Weights of a small transformer language model: 10 layers.
MLP neurons of a small language model. Each row is named by its layer, matrix (up: input weights; down: output weights) and neuron, and shows model dimensions 32-127. Each number is 500 + 40 x the weight over its row's rms, rounded and kept within 0 to 999. Numbers have three digits each.
After each neuron's rows, "fires on" lists the tokens most often at its 100 highest values on Wikipedia text that the model never trained on.

L2.up469:511503574426501527522597517477460489502514548558475490529475485479480477422531465617545521484473528484543514521505502544452495489496489486458486527494468443506520541506489504571500507428512496439416476486427553512537519476488540571464498494532500455470569482444469455584492526406478546511
L2.down469:459536459530503553553502443493489472480519545514498489422426503552544548480572497429505545458503507396447443497433510456544475465514490446549464496558575432443520459483463491452511458533449555477574490464536519525525546435502486524547463556520481522460417551498512533467544519508503526518
fires on: " Al", " El", " Da", " Des", "uel"

L2.up99:471577521539433540451479485488521534493456469527502456477514432531610457488507452467588513505516475484523590519504547502491549556539502505560552499514467494497479455473582492512471494555471496525455478593512492415510516524546593497468497563468500472436514468540542557455541514455519471497
L2.down99:500531537491568581487527527467466518483487549475459506453501470558498497635469483501549529510506476457501550551505499476428535465449593550450508571523524485503485505485474481457534479418542516512475546459474592451517464507591549484444455442480472438501552466450536501525433523484498497482
fires on: "-", "qu", " \"", "im"

L7.up78:472478491479550469506532481443478458474412489469517555530512575521477511529481479539570492477535502503474518477441513552552474435475476573517536568468523437420599502557434531473454474508493505575504441536469547506463511529508514555473473451489486476555461489501496474535506538476518460554
L7.down78:494455599556446469520527498508472514491479489502572497498520509453477492467454508474458492520526550451545504533476562582440572367523465532531473551490546493464487499513504501482513421499457439508477477473486489471425495524468531525547480448471564399473465502516478503487593521545511451506
fires on: "s", "\n", "8", "6", "9", "ti"

L2.up224:495499430458481489473467433442525552497510499587499490413470543544534444429474497439494512498487525469488610462457497505520516560448508585473496477438520495528476488459469521498484417491566515519556479488558494533499530521584499553515531526466565455425471493531520585436437478562430432426
L2.down224:481529423546559497493424477457512488483459631469474502517461579487480554386445481515544505421457540430482511512514537510470508533517453524462516461448527495571534525521512506481521574462574532473519510503443448473447495485492550527535510503417513468522514474475548445540517496488460445539
fires on: "-", " later", "ly", " had", " also"

L4.up497:548490459538427511441543421493550478559479431490505568486457508503509617502492495487519586532496477454543525487445322466529496514529487565478499480463500508525431495543507515515485513510500485471509469489550518473503529476500486431446520464589471444426489533499490501518521571492508533493
L4.down497:491592558485572522516468534552473534417501499525567451500485516514438476484557494503467510485512515515420453524498506510459463497402536484537494518449537413441507536460473517477505423480506491517462611456443523546545549502509445539481424607477511514497539499509474484485564459530504477507
fires on: "es", "ren", "2", "os", "el"

L2.up6:448492482481512491522514531458528447465460510517506542570526491472597464491510582509453481512519502417552539523520432528505488500509530526507460549511462483518568563522510503463503525453466482463481565539598513482461491438466548452532572529529507439410442536518476498510511482483502534474
L2.down6:434518489584493543553483504595473555516418396474430515504497460467523479509499493491530490549545474484476475504549470483415519478467530495501408505437527475500524489567521504520465440545453574585545514455529504498468482488507475500514501547481479479473461494509567567478561517476523572436
fires on: " all", " of", " Sim", "6", " seven"

L2.up333:468511513525546491482447541448510537482532482550525411539478541505417496460479452420490520488528538564595486491485510535520494487521487518543421422482518473463553494490496452545532531547489496474506434514471506502467449505469525461455453534476551541479534602480438477446493554454424518508
L2.down333:421513460578525441533527519442464530520495442525457480509523545523481486547527509459488444518464447616538425462465531527590492523443501491526418405458496507493534453536560528508556529503455451564465538482517483480512535494484526519458508487464508503552573525494478473499472527450414478444
fires on: "3", "B", "4", "N"

L2.up246:436545448558509488526460567528541510538452578505435533461505529541529463477469537489423527518494483514506480588441495457612567547480488508483562499496531492474479499498524537451555543555461538540503528482489523467445562467523475490484516514530453465473506520426514530562507540510392530468
L2.down246:480496505510475496430474527488504534539448560498444562488499591519557455523555467460548548505498521503430524500496586511450566547483529492535497538457487484561528552538475489514485515533418421536497474462479488513425442488533480474483512541467479546483505479535461566481533519483529483583
fires on: "0", " ", "1", "y", " Or"

L4.up188:514462490480460493499493519456435487497528508501466506506541444434491524486494529438485430457581547423497512418531425569485581549461461530428519501528463530490501466483515481631486537511500558492514456460534477443480483467514528506391501513548481472431505503535474444525495477504453532475
L4.down188:518541481415512515526469514522509460543532515496492461558504549518575542380531473505434433490505542501484417538522498543465492446485507471483511568515518565459528528567472507512523545522518533515516561424549469508491510460445439527547512484557435518488442515467545507532470558471507497463
fires on: "in", "un", "ad", "al", "il", "ir"

L2.up516:512412564478483503515454456453468538472511489470504461499565430470533468557493500481522558532497512479519490462482466575478473542509505426461503527459538582579488523540544534441470419478462542461485492475501430537517518527444504561570487432455528532487580512523489464511534466500546486434
L2.down516:502520487529504481512518530540519470465532515590521474418377519477528477405532477547528432507441520565502483546454508500511486476525524537564544515509522487465515486469495482505521468537481478436532460545471507534485487465549502576420467598563502446564450523493525562441482564532479498543
fires on: "\n", " of", "1", "ova"

L2.up112:443503501495568520474480531497481441485491533501529462461488479485487576481430480479522491490513486513496461485521538467495480505482453518518527455520427457501543475436543558467483515481490467462391488456528506512523428529538437542498474513503451579585475575460481538518521432482481455611
L2.down112:486484539470571477492466482547533384523537542478534506507452467467529583428504498496506527487540403449576456535478486462424472518542488517596515460496514500535515466483527465487515488473571529479515504467511517595471439506547490474550537465498532507538521541538531458441565489454443402490
fires on: " c", "c", "mo", "p", "cap", "O"

L2.up524:545479497469455505435553466500528465525464513515515546474578467479491488540496562494481463529491573422530483518481513506538498476493546510540404454506519512445463548582490466490404524524463448525518527412464537483464594497520506556501551488471608525470528501431491490515524502574504455520
L2.down524:467531494549448529516543541531503539459496535478461478557546469538446500513506476524467473509515548427526555565526412540487474428470469415479438493495563533489531458500428512579462522479449488463520463429521546504454471572507572504479507497495507559443473434520535463455504482512498477529
fires on: " after", " since", " following", " age", " on", " before"

L4.up199:517549436501589469558470482468508482508472508530555518403545468501575552470488410476574479468484547543505453461486509466502564500530499523539463503469514488511548452413516549468488524478387536503523548596464575470515537544497491483472420532545492528455489532450498450490445511572478542586
L4.down199:485508538502508522554474472493500537515541525483504458493531479502495392523487592464401448546507525535519547549559508488503450445425495561427497525499531505566525575496525493469451524487566512472501477443467458467526516478553476465524475517508500532509512467473490534640426472528562515433
fires on: " of", ",", " (", "harm", " appear"

L4.up186:485480550470492382489439494479536495495478448550489496476495415512560435501522464507535465444438509538494530529528494462448553493551447480530504491468495508493481506506540448433465502483510495411560478540511517524470564492489530469455494536496470513554442529451444441489501521538489470473
L4.down186:467462551490498513506577554559471527504543533583510577441510519505512478517489496477539511446430493512608471486524405521450526455550564436485521541485533521516527497478473595472445506552518471517473528560514459493450545515485573495439566465521535526549480477574456577454516446526496522469
fires on: " \"", "harm", " Har", "‘", "8", " Swing"

L4.up540:520539509469471524466454446514421478532548492577509617537530499529434547450548455433488451498489520511488472548466491425476491546506570466516474510387491529496503505522475532499559508466561526457475445503558468564507521517619522517558503487517512547520525513552504463465487512513483522534
L4.down540:519509499570443471551508482592503479562550444525582506551500506549468547441514462522486524560534477464514477504473549473494488433448513483484447527470481567498487501502538435525501502536505483525481526541530432462487547540462485519523456445525533489455496473558479555503560425549516504538
fires on: "s", "%", " cases", "p"

L2.up194:476522561530574480452509494455550526489472494455517522409486494497502597496504526547461538451582542539496463517565527535458538466483543443496459484514503532526483429519490553499415545510487518562512501485483408478462506506416507520498480534453518556531532516499496522581423522471575483509
L2.down194:471469449514557531502555525527512527484486514481501603501523454517447502485444465488494513528515500515548504457576511506480569527527555461493493442444488447497468462550510505501430522539472575549497490470506497552500537545487464499471579471476529504474459531558525510528504504423500550481
fires on: " by", " out", "–", " until", " as"

L4.up551:499524497488436442511497549570539434459518401457432535451533510548462468465489498495499462451466484480508592418501484540488486498520453534522448536578491520527523448471460421467536558458400443440540505501584473491549502549470478499506455511448537428462472518535531536434506505539444499521
L4.down551:547491451448485468441510491552513486392481506538508515367575453469465447502522553450496464481500531477502479534499427505543499525471573519487505567521512549459466476455546507494579537503450570547474449483558473543586493502496503515518492483480514454524510497551511533470499598433544488525
fires on: "4", "L", "it", "N", "er"